MLP neurons of a small language model. Each row is named by its layer, matrix (gate and up: input weights) and neuron, and shows model dimensions 48-175. Each number is 500 + 50 x the weight over its row's rms, rounded and kept within 0 to 999. Numbers have three digits each. A neuron's up and down rows have the sign that makes its largest values positive.
A block is one neuron, or neurons of one layer that tend to fire together. After each block is what it responds to, as a language model described it from the Wikipedia text at the highest values.

L9.gate13:449564499504452498487552530536469489583454413446562442459503439547442491500411479422398572481556430501483459515584483555491546576556501412529411532498477579489563503594475544510446499480429550506437560501570497503484494491410413520500512460530570520525535421476464497461472525537553510486515442541414590429510521522583493523441629530514424512522515494490485566504548523550379441529512
L9.up13:456463491414483494472545499463416417578501444610523497420542491539535495441552446491495467493470494497480471482553499520412520592426511469593486511583454494432524540539418544533412549477487505487472566626562550558554458480405549470592460588431506461508501522440538453525562448546525456471576496413642545458475400533525484606513528507550511600508560539518478568455499426508501484545536
L9.gate15:612524525514500469521515472527450535487591503549511472473400538589516415537496374428508573516548489539507441534570552554441456443523446380548428543426481414444513480564508535467427579489569449509539470465473469522484558465499452388553541468538541524514434563498416494605497447463580427606567448514560465495542475413499480493475440553468458400413572516477479474542580441530493495545492
L9.up15:504512499516511408500505537614498527497488404416444541526512503535505501526443547538550586515533485489420499536580537451413550503589497489505445427483490522503472557569488423537430550493556394472537561558469502584543474476483475485474510446501472451476440457557478537610530457494484529502479483549491554548540576516520540440510604504515467492483417620468552431492496565497424503585486
L9.gate56:474519480496529582475421413576526493509482497543452524438502452546569495516454471529476535555534531503442512490538472473572521532594531552438444536438511479502466448415500519442475545445466538518450461554606526482484515582563353467614510420513471507527455475424514523596496505505402493458549520459591493485444599451478371508489453452472517427507474460453511489514427431484432507596479
L9.up56:531472543589469575483436493558522378583526533490490561424461402531535408519582433572461491522458469467442439492477471490546506483606506428467541537503436525430578463540425553442483533495581569463520488478576535499496502545523454591546376446442537428473428510557461484505477505470569539528462543439542497685476556489440451464457532563426500512539516466540463418578419526489539438477496
L9.gate125:427669471545463367516537520492557547538483469422433518585584508525501551530518442484557497468506539504586534493505514451490540529468576465501404565459551522493463488528469512587534499592419554480495414529474518542524566485547434506506552451530491467509441439401442575505406517527550505492520358517527448511539525474503386489398440471497530506413558457453481528533451538611477530591482
L9.up125:489551459412483415527429509492558558466539553501476461493497502523480456520536503498442524457414494475502433508470533408445579598433536375550489532536547471487448552577507472511569445540548437484500599442544502500599614425536522435500538522461457479421464484451513549487403490512512545502546491549583509516542508574484528500556455527494457521530442462545468445450574485592410568510466
L9.gate135:505511522482550557470403560602453472490443493449509542409444535621532553518463447527561453531516477497476536509601506523490424526385475467431416499433465515456480477591380521499408439465558484556495524573486547479511526568485588561601534488509565511621564480463513450470490557555511492476496466489471535487495565518423463558370521484478486501554617496449497529469471486539541500434548
L9.up135:452438509438489538481469416495624439515573451489511570536478471476614448515558479485538463498492564505497477514486572473437531505526538551490389598489438488535474550411447600552473517430434535485386478513505545453534445553442564582488642522486569482552509474469592371481472552439521454562504503449492510519444391435453543423468521554587485465559469485517514493513487500474503488592572
L9.gate148:497542525444476503410466591524611500382477524499397556424507579520422512505502439499426511455521434485498546533492498483481548544432432476479517473467495506481458491490544599403428463468490536449464596533501459473509522482443580446528516529403447478540486474409542504560410428441461534495547471553524440448551435424480554472510466591578579491495524567572538476533482546577483462585504
L9.up148:517491462396520504515545492499481575500486510481548530502508485585519511479421460480514532532502431561496529497532605535444542526489428471485556505368511562509571500481534562539489610523463495444496446505588494480539463531471509526557493506552448481498443489488389405547509498420433471600490533454406552528545454480537469458486461319386511505578531515517410353457539530458490481549528
L9.gate177:512436474488504478482502490502564485547407451498556495486530474529578529482537531599603425556512439416529533429616534476446629425477529514462518541439470462555408531456521513426470417566411435497582442540528461500542516451513517512546437456484456492537499373485576543461467460617537537486473480538539461464473454515501427544553472461532602512511519428581524471470448424520426427527495
L9.up177:490460463521417555536456384549519486539468445567491593512508450550550532554561562522540409469457443437464445469525526443513516565492556467554531542464488436487482514551476416538493576628573499469545491581504425480498519545541518519449509393524474533514503477535581471525517515562588496479609477570426480501484483426466441392446560477510515558440560500494556454461459570518492502541460
L9.gate219:539514394495505535433472567593521469455487542553555567529559603520596518536459474435447409507576361520454392537628551521463459549504536513483378569463492533462498522512459485486427464535442436489483548496455540468576513465477482589579480461444634559541562426483467506505497503608459428584416500509489509530507486487534433456512516479486468451513577474528441509486447576548510548544464
L9.up219:547585412377478470427487438506602446508490545550463503522546466523545483545521472470583535487468538486463488547555551482519464533453505469509459461467445546510437586558503489479401507495577551357459589434533554454568502556480479443575474523484608510541469487538472473461504549565514539429393492500469432456496510506534381475506513552404554518571499488511466506417390434467509404579575
L9.gate268:575511389513484542517422452483425495434490488475485468569445567593392420601412473466515515524548440510578565524485557488491522581507461457437492454462528457468482565592519566534562389500562551507512469478601488478494526482512468451421532578511588512432466491486499487512560407433566496439492516510529433545513553522499432521508511555531540534450444436564533473588540598534540422557505
L9.up268:517587413493457610469473450500490491614484633517476456526469489537454497460397497472521593413610475527452547540419468395527509555465528439456421552516413483452556519478506520523542435504572453539454466558468500495488459498526514512526581483484553520541543542528514491417462495558484451384499437442489454538519474558427516501564582568527481443477485565405525426547494485493571481581476
L9.gate374:591464497486493475505473617482563514491489518495494481516539539459464566438511518617498435478417588460487436412526388482498454589485532565478530461457461466495564502460375423544530566392463472444571577562477510528523497465573507580607506512549478554544488463512440493478568477453529518560438429513510504508487523418571452549513466491499480465584471472505488566442432501583446467516522
L9.up374:430469453511511528464517547589537468413567585533545525521529541525515455525484486411422511400435572569524510520419506466531472582515504454533520486535579497455532422487498508481528476516419524481489467547490531564546482441503494545555393451524462461515527485469563366508453583453398494467564516581446487642525578439434496486497521512484502471490507425540585469418427395536461548523612
L9.gate392:543385498503521497469412545553517517419494516479448525584549478539538485413493527544430550597553487551492523551516494577518472474495577465494473514495528499512545508507484558464531494508519529451447613516510488529481497470502570445541477397522529498491533354487471425527471582571488477552543504487575517517474480447612347551453593480434441420523528488470558449501545423556414497570478
L9.up392:494477437489504529497471533501415460559564513507524436498436499553578491470558514465479559558509504508543461471639487605475476534498555543533545536406499436509432540518430528505456474467532558403449474469601469510529530567552538470505541533413515504538482389530530495598620489550501572478552521454499438557465417452546503491554530479443475511512595564499554372445566445595464508485471
L9.gate414:469543465485572457565450554645492388437435493495472462496535485513607511441563528438493390561615481474460423450428529522440498442452510524453480519463482497447548461591398488456495478516559469392579552471496510470552479514466576588521551463481504503544424467494458441466580507486502457470475446489449486538562486540481500434440507508477483527560535535451527407462420464458523472573510
L9.up414:474513398553506546440484499513469455470403611451500525470522585532588458509562488520464481600555473487446609557540562468534574564556533491434488521518443338538484546422479527460458461515538522442480503501571474536539448487481475482522482445493520539411542527487457418520543520529546483478500472490540607505510412362497527516480481464512460502434510412477513488571467479416427485435475
L9.gate418:486520419406524538437478506594496494533542519472498560518482404559458449518535488532481487505495505411515601466546463579446608466507550528476508565489468394466470442549438448534371578450494585411556524507489484458459532522596541474552498533565533543478473461577451519569522536520510543485559645534476509463489520469492448565568513497582505461510438521467532502469543492544501526503481
L9.up418:395527472435562522511514550547494546558466523448551529609538523594486471572528488527528492503536515461576484444512526484507484543597564600450537480497527465465527403490429525553431482553602407464496562528467501475526417537498461525553615443566568478505514483520493471511388473552584481474524618473409538457489482459421482415547544521486385398479562514439489511548537438530471442540549
L9.gate455:484485507519506591497522621553453440474565440545465484489394466604466511586559519482512543577573528435465607469447466504439513457440576468562421530560414428440521477580519557483468542581414575500549411434543521508498571513456594522517548422378554545461496535451487448526540466574544537439466452510482481571478444480443513428418432539510498597527537513490509542611504413567473512447534
L9.up455:496543569411566472448589484523468441522400568510539467477512406502511565490481518486564451545577522451469518448406464452416559455494517406536435491465455493517467446581538531368453544526528442381519493487461516563447498506469462494469507425414523498512524523428460576566572503623509558488511523498461531558456437481467475452387416480490483529504536511470567454485520476576503508517506
L9.gate462:519456453487527557490583525598483438555490469577519556420529407565520525486495463471515433536487502483485571516533450409537542376481451523500533448469429435488417547532450559551517578438441454474576568511515534574433453510562473496467502448434493519543447547485468524466488517449535558440473476561422404555481539444519425585547483547457600456437562480488464396442453512454513478489551
L9.up462:518357513454505553541492479586515395543432529520460501484549469577604450439468447527485444477470507425574500548550481408554532416538563474413512456528493444546457516527472459513449536449523519435506565486508549516491431448465533494491557503478473511534552481494507455541398468528535545471543443569488536410472548439522505393607484525478463420425502418481454590424606571413561490495533
L9.gate502:507512427426530489458480468609563527465581594533504461446496471452588470561427551450508486525492515481512501497575574493434469526545518467549571491488462539492505431491454497518450519527472543414549475396388439487466469524460409473537389542461538511544549459407509438671505443537506463449481405533483481606540468417488459478429446554486593528482491513544467512516462481450478506487450
L9.up502:473588491477536495444521427498479515532420556438488483477494481521517462478478508526474513545537562567573507567446452416470541451528531493500445566464558513507482466427414503434472558443516486524558508456488532464452467441463469433481524495486513448555580433382479385531619535569470518439457445551584580470510529492524482452506535508520583447487418513500427366458525511521437540529438
Responds to: Verb stem before suffix

L3.gate288:495560528545510486557532531529482508550462581555412541415511546514432402447504423516443548536419454471437413512573473528437602441542476548483431508436495628474435574518504533459469532517488534580418497521448489587469488472456607551492509490490489435455405480529538466546540445468568580448551549516519529435394565439515562474445525453507458480519460499573435537481486513471496580510471
L3.up288:419444460460503477486494410504490403516475572544443555486605494627532493527515358444472518442535507484431499534481521504503495412408421465550500436464503529510557499543471493512472395561506560563467558571496509540491488484451501588546548482531494459553557489462434427580418522506452517492475511448514401497499503439556585533456436463503471571416482555403488558468551587500483526520536
L3.gate302:589506446463520440513582532571495459570491476524505606508539491534519500502533477536497511388546474538462523471573421560498525565533476527455424486420405586554450495448517505476492517516644514482443487436607538501498560433549484519557463472505496513450496442485484461513498503426503620593587569433519496515478550484469436490443492435459501518476534438494520530496483430370478575512451
L3.up302:488409461504500528519515504485512507508443470500513542530523546606539544433548512472489476376585530561460524512579523607562423455494587474513387516533509449507444469597477579533486565472501496431448458504627522511514502499533512512553458475600514539506355473499505450537468563497507605514529493467543464455479594497596496512474470468532486537428572463426442589489482529429524530522464
L3.gate377:469503532513529502497465580510561536495496362522588572483513618481543594545481485536405553582513522435444557516468519469485421495406549433478397496558495462526387490422513570524416474484512536460517434487503420513481383585488500465481466448521501531486453481529509494475533548499477447495460460438564535511555449557519494521428530451468504453533540553496533508561577489492517486497453
L3.up377:525464525415536637475519430558467432517488565430453451572449499483448441450431601555498488462364495465388456532547416510614563597486551567535394446530490424589375606503500497500463599463513521494547519504501513470549540467523473518482482499529430521548503542504464470531564451506545519505484447457534541523491625395453496456446511480440499535503525464523525506501516509533420467542509
L3.gate460:529526501583537481493545517509481410524473539472532439457494560446516514526468431526491532489528443419419540484528527539592513467466499519523599554480577525476435456597433435519463495540500517451577576434544524566490523436572467473565520524484536507552408543425577480537466451491517467459572590485608623496507447396524578513498504520416443510526478439540398438493556479508469495375448
L3.up460:489474461428510439514490525457491557505443488535495512498475549504449497404469481519563522449527516566454507537550448459412525429496541440512372447526470424505423474432513590472516541540595488421429560591534506391520537448558560496430444524473465550512489513520522489578447482484503511560451529529441500584555494527585618502573513443569444417484508417445533539423495438471538460563488
Responds to: Noun–verb ambiguous stems

L3.gate229:452548507525476476563482489434524442467487530497525452464447431527461495479550455499520567525513512507486593515537468463535435478602443492571485559425462542548526503405450403529470462568492534586434480524559525392542471551540492468504524436504563514521516424359503504453570430547501559463527536596536459501527469561429423575521486498500453547492484542536472518402474547521532521485575
L3.up229:446449448476548411515463463504508432436513512467467406573483457519522510447502460609472531518577453528470593550470519421431499493568470478497566480402501541550542463354485466645478482553531538501454551498533464516498407508460475566575553469538533552509562514483507549527582463481491481459530496517527538516540535518516406548535584558535446536485407472462521504449546553476436557464453
L3.gate267:580567446558481535558506515520460411490401549506553509452629532488494518533431458502553507397435555533522450539415468505440466538429511522477537553502482460482485559576531564500569519503523479545505489392454473532599418590500478436526386346495480479528505485492474557491474538501472547544424561551493457495537569481559528502538541439418578511508487486520496578590488428472513461568392
L3.up267:450448440501505518528444584413443508459447587476540455461492546492498539525553504552568540468479500545652470524422489543474445560466537549456502492481504469510475529489364582382589430403513397435480585605555555521513491473538461581499446420434548465516538522493466478484470447494448568539451553473539423533494559409474462400490517510488470434504441521537497565490547513457559508552488
L3.gate284:499455461514544463451474469434491460414444570454469434381546419546598495567545407483461448515458502493529537477555484476440509496604582490438585549441487514578507566585506459527546538571540459463461521466593483493535502496490546504505605510448483428421458460457504443468578476536525560507514551479507524480524528445489389493459533475451469550505550446465503468457512603519477420515420
L3.up284:550546485559578516538553579471518423556460505547444557556460461502472606499413443556555447451444545557475578446452522468516521477453423471492494483362495554477482460453420506421504472456480502571442544514474552564534558547513469569565514396611520525424535476464434417578424423482515465548451465531542504540532402535506500556534469475479517490464579466485573541506485481410515583485382
L3.gate487:528512475486520595519474484547478485491611571476478510522520467540508493588426457473579386496421502606524456430449496526447447572557494441520462532514533593544517484512485519544504528516428570421449408438589511447561498566492439448587536596520467534462500644448415519491518468523504534482406527432524448478589496504543425429584534545533505433509557483487484439439440578472561493460469
L3.up487:468512440475486519602497540549500495524585616476497542512561530574572555485491430502593396468379518615531481540436490568452386505548499424516534571489479625616501477481391475572500555472491547447529457498579541459540549624519431431552610499478509537456414557506389524453484463492453541473507555513499440484496499474509486435586503477482517508477574561506455441432500560512535551426439
Responds to: Copula after subject

L7.gate455:530495571478474467502546543516416485602567505551498485431495441503503535534474563555502590498469499519474505495503530455530489535577527534394526512543557493552507448433399526508533557513431587510524577585434478494508595495510549489504414440488470503477413501434539367531551500514411427598544504493446558550494450460529463510443499515644453494478413511511481500558576487489512464494595
L7.up455:612495502509562603507463452546511597393446560439475501472568353490517564466406504524458542466494413491542509458399463578553568491487444482573516453418523539520527516454512482525524508477513513408561454531495437529533575516476490451479541490447481456501559490518487462553560530569539616478492519634453538518463582605432490431423571484522504470418527479536421407595586495561440487471562
Responds to: Word "to" after nouns

L7.gate187:543454510557503486428532566538515415485543584663459557569538471528546490639444440553380414530426455487502456460457506525431571486486420548420459497422460492461522524571474503523524507551516537495586555514548491501481460446406485610540457436422496485580488445531527571561575522455531477533485492483552553555534527443532419512478491487494562492512596389516477574471426465547540466519472
L7.up187:554552405493558391482495499514484473483461519472504479432455517478489455435457554471489510453484502464589443476488488574604572497467586479527480519472500508512537601466506609388559525540582447491527590481442409560528511541441505469520524547460550525575506525450445454522442554477524535405549575519545441471509458435533593494443409467523591577616517530518479552444556362482474528527513
Responds to: Word-stem before suffix